config = dict(
    d_model=384,
    norm_place='peri',
    attn_scale=0.177,
    init='uniform',
    init_std_o=0.00627,
    weight_decay=0.055,
    batch_tokens=65536,
    dataset='wikipedia_en',
)
MLP neurons of a small language model. Each row is named by its layer, matrix (gate and up: input weights) and neuron, and shows model dimensions 96-287. Each number is 128 + 32 x the weight over its row's rms, rounded and kept within 0 to 255. Numbers have three digits each. A neuron's up and down rows have the sign that makes its largest values positive.
After each neuron's rows, "fires after" lists the tokens most often just before its 100 highest values on Wikipedia text that the model never trained on. A number after a token or word is its count.

L2.gate856:206112155156116156145100121092102051143108123135124166103144138123099088143119134099172122136175175106086094157109137141122172117105079165157106140136127156103112129131110104139208145109206121183125170108144122103140082168090103140120119117100126086131095105109118126136124136145145121086128095086193150188124179117128140202156144162163156169182136178145138078126050107112154103156143110138181114060103118080106088104157092156118115137133173147159060151163097154172135119112126131189136166169140131118115147136133123138151128176105120115091186108089134156102169148072145125163
L2.up856:086128142068152094174091120074095131111071126110077131137100144188125150071119097084132143082094196119159124117123120179151129107142142191138154164159083118133121085080106119163179121105114123192111149187164094078104176087107171136137091077092135094125154110112131154100125161125225175182097104122171135104113098102179175168135153103092114119139168048142116061175144132158090172128127125206117153121109165139155188122152067158147130097136124146113107103137178106089123178078106170188143159117138157130115139088120059140147170139175096086102142129130146124099141128185143071129
fires after: "\n" 31, ")" 10, " R" 9, " 5" 7, " " 6

L9.gate728:124148126101075143103115142059162134190093109128109150129131148154171113147153173133096130130114139174122138102158098114147133134090182161144151149127151134156206127052174084140158097162127132125107129110195050104133131168110050090078079121153148143141106164123094143112107161128155072171104117104122138124149144115134122087147114076159145085108160167160174085133143139068127163148147119104111152095116120162141140116110076134078165106170107123098156128143157103125155127135181134117117151173117183087107114168113120118136164155104111160116123092160142138160106126147151098117
L9.up728:174091114116078167067143096116160137079098128170144130143094125104105082092137120112178104104167170125107099130108176183143143168148089138050109135167176074178162130114102092132077186101148133158162194124129093088050160125151168157129138105121117121107129127127115107102165179157138192082091163165065136136131148127096105104188142090145130134131066123127194152171161131080143124114091108121165101100112058164122113061116099127101157129124119182116121171145148161101154129140111126153156067156121085071168146146148082081077081138160117069151156110190154115103116152103122107191
fires after: " |" 41, "," 18, "|" 15, " 1," 8

L2.gate296:080129105123139124076065067151122120131126094127102192147107105116159159096073155109134110066152184166150107081130098183094181199162150089157151187144141085150108080195149119150108157114152120171162130137132069111152135124127154161090173194114080080117126101156115122094139098168086154130091095115153105133092132125159062071120132072125108112093140116150101148162139128120109063135086116153165111131132115115211099123074088133090144136171105118085112118154138117178122164098101119134156109160101109116107119112122080096108129107114118105161068071144142100139171201168083118115
L2.up296:066161102081129100103142121057159146140123151182172022099113156119157104126151111133163123112140120146158115146131098089128106173157121126172126067111087130144133119196113154141140122086145159104092157115147095088157067104131154150096136126136124074097119148156093175146172073126140127172138130143170127083143111095111065076147071182171144138183118096168125146101141167143107158093112095132203099139116088106097157134131157107105130068128144140127090129127198098130091142138128140109074103151156065193058169131134159154097144124148101148136101156127109099162166136123155108091
fires after: "\n" 55, "-" 7, " \"" 5, "===" 4

L2.gate287:137182106113162136130176147109084142120155120119116150168142154105081120162155117117094104146132077157155133106155146088073104158138146075187106095159138190099105154094106123158124120107136083123131138113043145103153081139120168189140133078105117124096156152228166098103147143085135111087136118149123111121109174076071107089106168107166112194199173161173078143096093163120098073104192124112118129158175163163094155074127134085105104166148160118148133152125062132112106145114118046168116121107062061119121146129123168102166092116121113182163198124152157163171118148149061126131
L2.up287:118107096120136124069168179060105088071119121149172130146108090114093086161117140223162075135092138124174212161150099154147112152115134124145139105095153060098065111119105170153126093142093109142121086060112155066118095120109094125113098113112184126157148117075107143142178148080104089173157137103167111147111170129186096104153100140144131134137093134226118070088102183130079094204148107148137141088129117150175165152081148099108096129141159130156132192133128087110073163117132133133131141154112110138114158143118126113163086170125131130144115163178124133154077132130128121136
fires after: " t" 22, " was" 18, " g" 12, " T" 7, " to" 6

L11.gate598:114076131156095174109150193157105106163093136038125126109102112093108140096129122112115105151038137116116146144118145126090153153104184121133180111153183140087110104128135136119117122132163112086085199109072051085118189067142103140138084026107111179101179122156133139143116142090090150151116160121105126116132131172072149082191141139130151156195107119147138114076122123175185128122154089079088140130097112120120131125101163105134114139196159089142170213160129152168136190078115079195088097202115116075127095065102101107151108104150119062154174097114062087060092123079072139139
L11.up598:179161105166153104144115137101128216116106164189113161103113141074109139113118136113109076092101124129075099119143139089097155086165100128176079125134114179150119125099159119126104094116155130121117196173101122085037136119109120110141117118108104089127124091180097133149168172155155118157127143096200119192086119147081145063132104072190096142166136097093067136123149098118107121121135112066104061111138092159137156120102121132138134163157134095094159160101172180064090150090065147112197127082174127121127121128069134119150125131182162186150146172126118116153136139152092114128
fires after: "qu" 12, " con" 9, " Rail" 9, "et" 9, "n" 7, " squ" 6

L6.gate719:103093144113161119169077086113125066125132100138180104138097119123135055137123140129145144114160155173114140101197138167185066124092150109111127159135164200133091187155174118107111139138152147085188107201104171131186166201147136108163095131082128139110108095121117115078109133187141139117153057121124083142118112093126188158059107142153108098120098102181180074128111150110142183078163183141121099154183072140165110142118117116113094128128107196100159129136096223167126099142165156155120137145128166128111083148180147067184145118190061136141122133141145052100116150127120161122
L6.up719:121151129096129110135149115114127149161110162131149180124085157137156132110148131090145112128066132095166151111123128095128028149180124133101118129142129194141108148144077051137146093103121160143142126139121089073105082162149130046125122161138152105092078138182116112121131129112161098104147143102128155160141159090159206116079133139115126115136126111195158139115144101141156144149163164121106122153149170115151078176128117147107177110203126099124220138101147171174159163079153101061138178100112091125091193084078129101086118150188168159122132095142138141170119106101081085128
fires after: " |" 18, ".8" 11, ".9" 9, ".1" 7, ".0" 7, ".7" 7

L2.gate619:136175146148149149125200163088140068124104060104112163155139136176117077153121180133112114187095075109146125132108151118080098138087130121051127059132074103078097095130133069138133180110195104142154120136124059137105130117077098111138128151091084124110157132184184078129147158068075161093166163105124129147151125146112178123111114158126114170153101187109078115131119171144187141124099136129100111069148099154090185182123158083133129075150106031076167138121074135160108204150113133120168188151160083204099100149067117114112092156113083127112171173061173119155147128139190092177
L2.up619:120124166052092144136140111098110177140090114155103142127091156107130148153141118158128141044129143160144068107113074087201127106102152128128155139134136116110112198059165137157069131114133093107135100161102122135129163150184146058131152096156109122198119159092137114114146192101150133142085125221154199180147108167148111089125052162088158115134069095137125184184180128108183112175159112116167140110032106090144081099135106072118108097166167103153153166130156134167136057142094091171153142136186149141114120125131100143090124128089118098192110140163148096112166124148128140159
fires after: " O" 11, " p" 11, " P" 9, "The" 8, "th" 7, " In" 5

L3.gate317:170111134120102128073126151125097118139143132133118111114134170128126167153124106210127102098088151196196150155122137121099131091122167098114160090179164086183095133134133170165139108165182080129094159098105171150125165177163137141131159194126134159142147170125129141171163165114145103115127161158116188170131141158111123146128161081141079180155107096160117124107156131121097192128104080125140120096135132097093089058129138130049126131094054104063119167123042138086109175109096134174189142128175116125109168096173080058058106163196143080115165115109154049156126158135138157213
L3.up317:110177086053122122085152149095145157124086154065201073169114178138151122115146106166122130212132102185126169113182107067159104160087191143135153160114088121134104140142111082135144130138147109063138128126126127118166099185090131145181151068120072116142126140133182111119162157156175127120128111233123121156124119136156161148102138122111158118164122090116107103099117113150076075160122103156164093122151075174136124134111147131114134090112078117112144171134139085116183125142075102164122118182126142106096158077069080118102130072128122144104129129121098152171085135102128090119
fires after: " K" 34, " p" 15, " P" 10, " |" 4

L6.gate354:168170115149121201063215144121064147136132117073073093119118118151144147082144170149073144160133135114171119113110130137179169103142111076094123165111092183139136150140134130118096115081118202171141074097086138112099203122152108192129121194112119054137154142081126118156146123197055117138105136058111187101123139152082049112182133124190104116113154130156127129095107110187069108137086108194112126129067108123160099126171163146135152142172070105140203094125136133150096137119071094100144155156113115134128136109118109117168152085112147098092096116106135115115136142107084071141
L6.up354:109107066133131148068111088139058198075104100155127118098125177150106113134133167160111214147102145135112112191113143114122126135125090129122081078126051106070101048089125090161102129115111083170072151185086085120145125123105119179100194145160169161154158161111103155135144114130141175191090117081135147143167093195131160142121035221121089147120101142128092092142142134165149114139190158133145143104218203110142095106158167171209121103122094161118126156117089113091167097087113134146137161138155141150128195158108176164151179123106127116158149077140108138143054134130074161127
fires after: "\n" 23, "." 19, "," 9, "-" 4

L3.gate613:139149103144139145118107122129129088095197114165121116118157120118130092143111130075093078122135152121162169158175101120105073096145098127160126088076156161129146077182163098088132179076161096184123140105050110087125113129172129132139076076150087113091133137117145081180095162092034149126160098127129171099063156106125080057101094121100071168138105160112146142117087173131156099100114177109093166077169162168178139054131061113137062115102147109154137098125147116132109122127117088211112141116126153138188165137117102125140103082113156128133175106153168088091120109113131146157
L3.up613:088184178155086135141160167126096094125087132121178136109180147119148093141120153110164089150143126123139083154092123126110096180072092102159186138129111133099113107140127186110122057125158089118134163134068162106088122134149191156054120100126176145126117079165197109121115171098102126125109163094115176196129058107116125162113106121114096137174143163179117120100146174115180111128098101134139172122128125208095149178178123109140130106137105127133163086116130124177099129154142109134133103139144163153118138127078032154158152139128103141171146166097168133142121125155136120141
fires after: " g" 28, " sec" 7, " s" 7, " t" 6, " st" 6

L5.gate210:101177149169117146145114086157097148135165153190165105059108077152137152121083136149152080093081127192124126123108093158087117128110101089119090133163111112037111129178159147108165132143170141137129112117096098155107147098189095131139114092131099130130134097150141083085114147138139112146119089130105130138103107137159087058086148126124111059065141052124112111091179117204113101121198100072115159166085134141141099107103156098166097104076141169081171109092130150181113079153135150147120146109124098079081114162148159154084188137143135148160165123131099121115142179150165135142
L5.up210:131118086177166126086116129163177091144142181132119136153156114142137144102117115132105192147149132088141116056098133025110152124102114078154108157170118147112087110107131138125082141114107101162160080117132152161121155112098142138138170091130164130155075128087069108122127114141156161122139142093084174135083099113091096126154157119113120147144078142107068119102114099108064043101162171042146136127126109117095139154171070180143083091068092099128116151068186130142132121108127140171108140130137128060130158092120088160065145101134173072152113088088138127140110079117125175099
fires after: "|" 17, " |" 17, "," 8, " -" 6, " –" 4

L3.gate169:121164134118093071125105162174109134131112106157124156127119164107147157125172115153160142104122143096107099115083089173120108098113165096109138151127134133134114162109120149140115124127151057123118179113126202154156120123122097137101177095184115134123161175112100141077064102071073151128130062114145105145141140144070078107070139104151132131117141164098117150138188164154084178106111045106122112092101090127149137101108066099091102163140190117116146072088141097106121109239118116150168124154162141123097161142142116168150116157153179099148149100135126131148135136139098130144
L3.up169:181131156059109199113131181116101128083145222161192125150079111114117157145191152131147009125127145155139193105150138139174090174191082140135161141156181222111122129170134104126243108085128142135100099125158091157156115132100167117172110096187121132152132105121105115107123114115169136116111169128164138167082138110123099067064075123134135084124151127193184145135111174113117114140145113108111127157133141145145172172176100112083099086158165139103109151149166127102142107071073078106153143121111113169134123116075137174117134134127130135155135154089101119127145089116157082110
fires after: "\n" 21, "|---|---|---|---" 15, " S" 7, " N" 7, " (born" 6, " s" 4

L11.gate355:081108170092194160139017133101099089124145100131116142150114102141148094136125121147151103106169114149114108029141095127133113107136154084121130129133112125086163137130115182130062182138123064098163183108107161128084143091149105163114102153083145125138064105099189137119153099184137162181142093122043106140142130138086090128134116130061156134099135129142158118070121116174131136108118124115124156128095163157112099150101150113137109118065091135217121067133130110086152115110070139082151135041143149137123126097094110183091185118138110138156159078151123144155067129111167119109
L11.up355:103119194029116097059057130149132044140136110122114093083159104081136061147174076148153133087126108090132137051139080135129190127090113112095075116101107140163139113142156153158096103174171108147095183151141141193115136137064112135143184135081180126119075088097120141122119143144174103131110141081092201115159168157109090123153116157088183096156125095113180113076142117167133095147081110111113105133200139185142090073122191091084113096099073114165153123173113053125136111170097116109125152140118162155163117121120087133083176081131090135102102119113148120113125162113115115089
fires after: "|" 46, " |" 12, "-" 9, "–1" 6

L2.gate588:090114037083091128179112138110153192111116139090154143090106095135113133161109103099130126133166145150052099165190081145135128200121157157173131185137155121056086095142072131100098087144131089181128177195106093165111094123108103123124115151105174134116125073139130148188126099173142088112124141142098146134113103155095126194153148126113104108094151111180143120107161132174125127128100117089140091106148094088090075114129140075094119099074172115057086156091170106130120115137108177172127142176113141118055190118136143090159129117118139143110100127146070128127121099113099057131
L2.up588:093138171175118056091030082093146177097106152163101145150124134145131058159155199129102167115185113098143132166154124099145185093102127151135158093153074087150082074108047176077102133122115127083132199151154160135162173084114177182095100171123157138149116133097164152163150024105068125072107178160060136085092136167102124145170132106109071151108119032106098173166143154115107183165090123118126112162128103156109132121224136083125153130164132106180140112151073095113126136064125164131138063158113135134087121123144090106154139115100106134185117125115141162122094133134178105138
fires after: "\n" 47, " \"" 15, "==" 6, " (" 4

L2.gate804:113124133117130123179188119079127182075173140132127134137130114108139159143089124124176157129117127118137084142097101118132143097148113157088139134086083125193174132157179141134137133146178151163109157216109140116171139157157135166107116085114178088153160126094176079101130103130084092167118143080144078139079122142119123099149151135163063134138197169116121126140069182160138180137147112127145103130114102124154108169076153074154083127163108154119169070141113150173108108125126147100136048132130084200126126129121181171093172083069169111088224110142123122137093173158137159117
L2.up804:128127145110137115123106104209127132112088128129091124061137156154126151172123086149112100127101090116144150194109168189166154078142117150106103136164098171159214143106140086133136088126105141122161065104156097143111084123125075125100126142166170109127181139113162142149197080168117111144160097083097077127157105182123077108091132140116055163164172144156123075095133125101095127215143111137144092130134154148149162145062099104081105153147100164146132145053096151225150118159143111101083142173157141166082128100166108159043128155077140151183110115103137108131060149101123101072
fires after: " H" 18, " Y" 12, " U" 10, "h" 8, " I" 4

L11.gate193:051073125169101133160126087161122142127137143118132138127152149106091081154073132120113101179149148067069118088152093131142167128105110158116192124161170116120091110142116119097206176158097115145155154122149147168079099136143124122090102157078140119142099169127125156174132128100097131130109115137136157181132179188140131065121130075148129078109130158120184133149144170107116115132149136078161110048145138105122169152124145101144112088138102173141182090126138087101182133135121078122148115146056105171102132165117124097096083158142130082140115168159136140114173074078122179156
L11.up193:181117131166076134108126168128104179134120158109116113162101124166127109135141104154142088133161128125083108109111117157101100111108115160132148105152109143132102089131110137196077105112128120100136142198106144099081149107071138122098107080138140099099125178153124121183154124149166137098122133066132197121124085157120098070177132126083117105185146105124166098095133164109092143122168096070153128121144130139067114116089132103120104083090123095101113126081113155125124055142133150189195135067124140107166137174077129116103118133171192153145076075141100187093134102159156118131
fires after: "|" 19, "," 9, "\\" 9, " G" 8, "8" 5, "\n" 4

L6.gate176:096143074102173168128097124131190169166136109156206099160119101057143144118175174128153128170150133140133167133113095125202176147175164157142098161154080167099188132140172089139114133112166099095096139136080147189114126142160181130132108126116090082103160103086136091142136132164142074125156131146103148115071142141115088136184166136075113200131153163123073171145125108186089061160112108105100162175126094108113138095169126129146097092131145069121134121128128087098105158123070115095098091144071134111080141074118131105127173086065151117125127134126140111093128082131132117129
L6.up176:121130139106146142069102076082074115099125124194164129133120130140208137139074062095096172145156105064156081107121091117104149147132116087154147150128139118088097124109154137174109118171193095192153127177123066159146136137126158181124107128085161034123109108098113151183153120110116121118136154171108179037117071156119107160114132138111085112146109190177073134120114102093132133165070137145157081141157113118086139085073158155101122142038127117086164125136100152194121064116162134159132151136139162094137162087154087128085121077126141187132118132091126102079106192089121100083
fires after: " |" 23, "-" 18, " and" 9, "|" 7, "\n" 5, ";" 4

L5.gate508:174148109087124118182160114162126150143083051154137175077117124142173105129153162151106094165120138074126135112099135162122127129138196063114079081059154175037116132125130097160116176145103172140103140141193144127130095030155184123088136111145188067139187145081153105120144110083135129111119142124107142160138141099121097054146026092125127156114142107073116111129150125186158098146159137081094072185130113160128170152109179144161143095143147118144154113086153120107099137135142152139111062113143094171114096137134138086143118134121118184130104120181135173122113185137093115125
L5.up508:119128099099132119148113114142162148168159075159105140141098175123164203136105100110095099131153134063142088181130150191130193129165118170130088180098138103063130106116139122099136146124123089121149125113103099123066079172051119112125150114138116121122139141099147097171121100132082180174120155109109127190140102162096133087129146086102163138177144037126130105158187143112170158132111170157122118116174088222065158137115102157159210102079137131103082127115111106140083150107112133130162129060161122117143086173116139106118166172110098175120060113153090126135102136105130144132
fires after: "\n" 23, "." 22, "°" 8, " =" 6, ":" 4, "′" 4

L2.gate391:096142113123074072155102108090126159062161078169135106191129122095169145111134141136098161130156110111138100154114121080160184099111140098164078142123163151156183132130103095151134089101110142096095155180061170143138118100153111168114141176163133137085147183073063150114138146150094153098113147120122061109112114175066104104140093134151159095130080132170112130145129052115134144167143105168160132136094050169142114148055156046068167089147154146163117134121161156079192130095128091151111100155133114140098142108093104127098206122146157125070121081157121133124172173102120112091
L2.up391:155100227149174147171144176142075133125163142146134152094103135107137081154107134071097122159172135108118209191136117158110138114148106116111078155142142130131125074163173101160052116137130146181128157108135107097144130099137117145088116116087183145146136126160135192048138156121141108163103196105109168103155131169161130177126156153163111136156142134187156138106137151113124083113095137148163178163149130133154089104075134082144155095118155139160123124113078112159100083137151138145122063143113140156130078122121132118155109089149123085244072090137161171051113118109134168054
fires after: " H" 30, " Y" 15, " I" 12, "H" 6, "a" 6

L5.gate236:148108146099113154159143132109118108097081143143115126133040148119092158086158086082153140139194139156130095057060096108135119092149135096146169144111104061133089176084087148189157162175132120178108139099145108150125135128149130181140165092152143144112132123184135125104181135131167105180162123176123144100153139101178123132056143151130140139144090104152204104117095125129158180140153120135141231035116068156097160129181135150139094080094144144115130094158136094067120169160088149149122134152072144191100129150176169121101138101089171124115127177121117066105141087087099096165
L5.up236:166195120071129100176111176120101096118165167133089128135113123132144127086130174136095100175096083176116203106130131113136143093113162087178108184046129100151110166119142143116103183149128105146141164133107119124164107109100116133148077146132118120156143140121092144150114148102097094133153155198196096082071150109140118128094156152099125131105116104156187087064082089115085088115127057082118136124124129104186067153123137119159122110163201169161149085201104111103160122142102197106133154157084094154118132170110174154107102170093096128154177162160200204105141109153099095145
fires after: ";" 25, " |" 24, " o" 11, " t" 7, "g" 4

L11.gate780:192146125140151166085136067105123116112094139112158141147087144066160111071170130131093084192145131159169099078132172131158101156132067159130136130113204134092106177135151085139151083144097165117151143079132127123153116147112079093145160112091144132088135135117126093130146100145121160151162161139070124167095101140137160110117142124123116147224118094164130154141121137088180081133163126166092102107114064182098148193133180191123106150149117144188095081161144106174120106143106122151098124148140126105099130126136088157110120128157173101160127168167088080094181205159080128122
L11.up780:146162110131154116127129138125102124097043124156096107175143116112127130125127150134132105157084159157161145174142097156107149088110180038116109142109116121094092124108116137151119127107136096136184166176128057150141112098109118118079117131126093167148213165107126165141128134180114131098138149147141158178075170144123078065087115130165129165183151126125071155166160161101103206110097096139129127132166151136123175143179132208155167075144118120147064125177100128123161114143105087137173131157175121166131137091108154119108093164166165126160133143119183087104145159082139083136
fires after: " |" 25, "qu" 11, " squ" 8, "k" 8, "ing" 8, "ag" 4

L2.gate211:126106119114129096165131131132118170156167128141146093120136153093104150126122117184157205100120115165117110155157076166146134177159099097103129163115093116148099131134129097119131182094153220137099178204125120210090134159065149165122153167114149163111084209179122180081161090163219169118140188081097187143072158109146195089105178166116147144158106126153142146117107128136121142110146157116120178143091166104157055080132065149142184111060099084086061150160162122105121071086125098114114152144083101117126136069155103159166120117131113109118137126086147123169137139092168125153
L2.up211:140193124098178157208146130129123119110136166099120091128088111110061098017081143138119163105151174100131136149107115198137113107115142180147107199155117092139113087132143134121143160096117050092115189121197122140144102114154128158100152192178093121140108128095114145137106128119137170130123114122123122156090170136120094116145155100047104142145110144189107093102130080129202081224133141115130153118139152133092101141172118140126122099138114141141068165100133102124084146138132156139090145146131129175130116157186068144178128086136097162108109099121121126178152065096134109084
fires after: " G" 33, "k" 18, " f" 10, " up" 5, "p" 4, " Sp" 4

L5.gate41:137135098100118090115129146138166152144103101171091168123128137122151092137124206126141179138126098117114145130153119102152111172180160113195133176169134148149132129132144123161122073164151120118128092107087090103155154127087134114102132095197071126093063144084134142131100103157089200067096148105124148082132094066132128108107062161226125157114081066129159122110056153118142079125104102086109137111125148096177142085106142119153141102081123120150131107137168165134079131136114167162180076097156106196118163174132089132146122170116141074133130138137142102115176070165103142140
L5.up41:116116114101107078114160146162123108144130128177102154118175078116182131182142157128119138154132097098126153143142135118154113163128155107152102202130172123170133113138201158124125097144109104135146075067117069104115177118108147159065120127144098119069103135120102135156134119117095120090158132146154104131078098115169111060105144169136127115129087059078097072104088165137177107158112064118104151127137118083145127120079154115125069117071156153138138129158122125140146113093086138109132087135101060150218150122134159177166107109136165133232102141059181108094140089141105152161
fires after: " |" 39, ";" 11

L2.gate476:106174124167159121092121154158196162082132132114169115087181116115157100119129144105148084081125139161157133126143110097106145151108134076172081152123154124169161108115115101172144119095166110090100156170081102131107135130113074134141106094165198153064160150124171080158049173098171143128174069091142172110086145111112172114112128151164087146090126074115139149094109087095111160149152109162156106170128130129205127154129140118119082140123169149111100156074116061144134154152155193100206142153182136098113144165110094107157125155146058103115112140113118050072106090112156121107
L2.up476:159142145111135107110130080173139185110169121129130124125169127128105085088096158122051148096113107061157104107124171114180103121077094065191126078155087093127146110183100126162134149120132130087108126133144103093137133131178125123087148128113111154106079173133204122130109123122137059148156137094087138080162082115109091078121184100129145102096103128115141161166122140139096128167124163169105101140123085096158135161115117133186114130127122151128174124137112081157125182160130072098181152173113075200080148091123098109086049160140125125139100103125136141122206101158104139152
fires after: ".0" 14, ".1" 11, ".2" 9, ".3" 8, ".8" 8

L9.gate616:121116125123181057093123085137140055165162175130154142129092079164114116133143168156102170111118128073145140082157128137175190149152119153074120129174097171112166099121128130150144109083122142090077106127106139130147136132159084141143111134137086082148056163148130168113111140165120134150095131132137159129077124079063151143145113134108118217110139106143147089069072104196114132159135147146136074125109125116087115158137126127104194219191149161184125091146146117130208129100111055179125111108116128095133169154107108168111107178102081159103095144172120157105161164138057140145
L9.up616:080078186096130087124097134124160142137110122155060113151130036188158097077136135136140137109128180141103155096150198104138180115175127146083120103143111097126103099108129094131107098179123109079138161113122172169181086110076111131181125128102129105130086128175093110118103084191152136104105095072096136170132106133136114148085107104133173160049132140181104169123078157128103157056107197092141101063094213129104132191128098115109135155136162147164129124135139049130153163138155109154131083111152088148162227062098141143134125156205085122063033189154126122118120132160150135090
fires after: "|" 19, " " 13, " 12" 11, "\n" 6, " 15" 4, " 16" 4

L3.gate135:095190165176132163144163088166125147141117166102128088136059128149115093075141116160136136128116145096169166074140145132153108142118240127142108118101121140161202173156172174137103145161133090137171119112109125117198121106190171101131112168088159161148113125102079151136152109152135102130169119111137122126150097174101108164155117112080093149130081185157134176021162180111098115162114142110125134131098112144061161161119152099192137149122087092134123122130132177128168099126084128137140176098164118178101115188095129154108141093120124099123109157121135097163161115096179074086
L3.up135:073092110099127124156080109088187125110105114181125157094179108107227115082199131169081098171097133145143149164139104059239133126085066077136137141117105148096134174133226105171130167135088157121097106145146064154141156148169139132135113164143146132113126123101166090166102153174108058045068083157101158069108107082144137158168123122119140108164123116159128075085126091110139127205134157163121134132169116117132139178092131135154129127137125152182141135139097105173107091117140134170136113106107127121136148059121137127165103165113123111163071107132121148144157129145144142109
fires after: " |" 61, ";" 8

L3.gate39:112150091154101135154179176159076166153156134136137107176130131164153162096128134150088103141111112158126160145097129097155142099162124081128118102106104054093182085110170072159186138167122109113105108082077134103092066104128082158151126121148132080112146106108119123140122121153176114041130139148098068105135157136119143135088142128150119098201146130080174134203120140132094154075114110132086119144143092159127104094080076103168159181145087148198090100131078100178098143105089156127137068170170091140161108135098133085076077153074084158135112155130182167104142183092118128133
L3.up39:113172099154034139146072174093134124138079101108080147140141144144148143175176128159130071151100131155126109143108118136134151127141178096111124085106096109168080107142143117172190114139129126144125112146082126166085080120117172134139132127167182101127081092087159115143150132125088177109116126110058082161135177081083153214116128120127093160169088117153127110110095131148062182104200138007107155149131139094143103123132108172089113118116120103150145189106135129125110171180085146171122136176130075145111079106116142131111086135146121128142118178109168132170104191144148149062
fires after: " con" 20, "ud" 13, " " 11, " Ab" 6, " Or" 6, "ur" 6

L2.gate300:160193070137186098083075170138137110157126150164163115121164130149149146026148114118116122224119110164103138162174077178096099115087170175109077110155105101117044117177121152115120163116125098128135131161117126136118111125166091154089141130119112164157115118161144119114165116153151146135104167092163137171148143142106091116107150070078098094104132076154177122086145145128103046161152153101135053130150138119142119098100109093118111104143125134150100203119107126092099155157163149134127154101119160163121165143139125103165124117187188137167054089144149117115075165143107137080
L2.up300:126162112124081120129164154079106119155114118131138136083163114146126153171120183147109149123123080125165161182112079160109152186050136116141076148163140086097101128137070079137117078166085129087193174146143116117130114127113082111087123123103118168178100184126147117142145127118178143138152145168094127088164108133110102136114100141129121142108114167171136077069146129137120092089069134139127076191151080106106136132175147202120136145140094148106185130119128106108120169142077120037102067135096163169115106088164088178149141116143164169123148097126091124178134158162160154131
fires after: "\n" 37, " Star" 6, " on" 6, " N" 5, " \"" 5, " M" 4

L8.gate706:123137123140180158071123133122161165154138148139183167083168172109132112092129111155182152177074136089133139109214153057111093112160146109179130106125172155118174117084113102055138151107132097116101142123157136171116130117182130100168146106152131090087132100162113077149148117140107173171166144136104078149178132089176142130099113072110105150161082143109164107114122170071120125132105104105137086161105125185156158116149132132116048155074177123088048099088131146140130106143191087116171109120144141103131192144194089144167197130140129124119051125132086134101095087078091211089
L8.up706:115099142140127158144123103136137113101133146165116131123086117137070176149106167079101133174123134041108155128065151128162114101112119092064150101105153128150143098160129183145100152161169144118117153109053100157071102118148088097087159111125152123129132139130179078127085079159136117134100065151119155152074091138077123152188113121129150142132148055134118113128092173162147118093158159103136102106102093158103144103102128137196171137065142125155129131053144169153172118102096127147159145121160135185139091142125167064136168143139152080070107072213127115148159150090156061139
fires after: "\n" 64, " 3:" 7, "5" 5, ":" 4

L3.gate839:149122158096110073210085114148089185085169080088090100093152078071114095097131097198184114122085197132120122179146176111148157090101154136125154059091108040116176094075147132102150068119175134112147151081086127090119165132137115095131167118158119121071137160161089154126098113179103155153092107142182154084166125077123106149130166105093089192120148093046123148091181137133135123133107078103118119158100180156114158098098096041123173098110141100097158124125153134100139093116084116089102165089122130131056127111116099098102183074159082164102119127120118153120097221134141162170
L3.up839:126116150107122130153128105100129131075076128111203116150107151145131151158111106213184122197119152137113161164151073099108138125173110154088160128123117108136092145104062108103191121112142114073118115149121077094143140108179125154079172136099138161130164144131160115157117081137186129135142120146140083115124087170088162147125117124084123168104211149134118151126075161099135173168108117121144099112141157142172117128132120103117099109082163123035088144126153176098123164160089102082144090153128117167102188130128168124150151144158081121052113201104142145097140140124126128139
fires after: " S" 16, " s" 11, " P" 10, " f" 6, " L" 5, " C" 5

L8.gate819:118176151155087097164176135139119149187089223139068090106143140112088066110105152091127085151134161139128138094100136093130096175103136198153148167108148111163180150135096058155098119135090150141197143156102127110132133108096068095147115156144084135138098201108106187063159164144110069072063101184169139089124127202110158087146144168092115144111120161170155126107141137107114122140108133087151127108125101113149077065121159126187099122115154140142174093148154152126127159111142130135218126122153155136101098101134116121119117142081111099142113090152091120075075106171147099097
L8.up819:145188120135139161131179169097071121109147197142087140161150170108093102107090116103154084130156112143124156091099165170115098172112085169164186144095144125147156101162118102162156179133109153137156122108157082095167114157117069079090182124076134177108149193078106106068119184154097110137098102172142141107150128177135171105165145143078110141124171162115150128118093151107086112130146105056161103086119133119110146099179119119209147088140169168122187079081115173125159178129172124147218104113117154106133109141117153125156099149114118150140094098147102141141115131086143133111
fires after: "|" 27, "," 23, " 6" 6, " G" 4

L8.gate544:138151053116199118107149153130102130083102152118132171218129131131180135171147185181123122140130205056138153097120116154139112124172163161139101162180125119118113117201088119131091109141110134117102126096097077129108101083164164144182103131128129076174090087149068078150167100133139114150115176118123133125152167163134158156122149099064060151136110157075089152130137122154157117124137121162116076107096151130142103161129106159138106148158116146135105125137104153132110106099116115175134110163161117113071093140102088105040216154093205067114130144058122138123143094204074094142
L8.up544:121107171174117134130184139075110087109107108158178133133135124078079134140154121136106117118128147125116158096096202126141113160129133124125121139125123202095036137162112143163157120112145157113221092123153093114103128093127165126134138168136104166166114085146118168107183065091099129177137145160060045103078114197105119123143106085132104127100091140121061110139158139124143170127139071123154096154092131113144152119138153140157166092146137116122138158101108085086140077131141113106102055084134118097133133124094142100151174144127173166106120151093179157096109077098052137082
fires after: " |" 55, "|" 25, ":" 5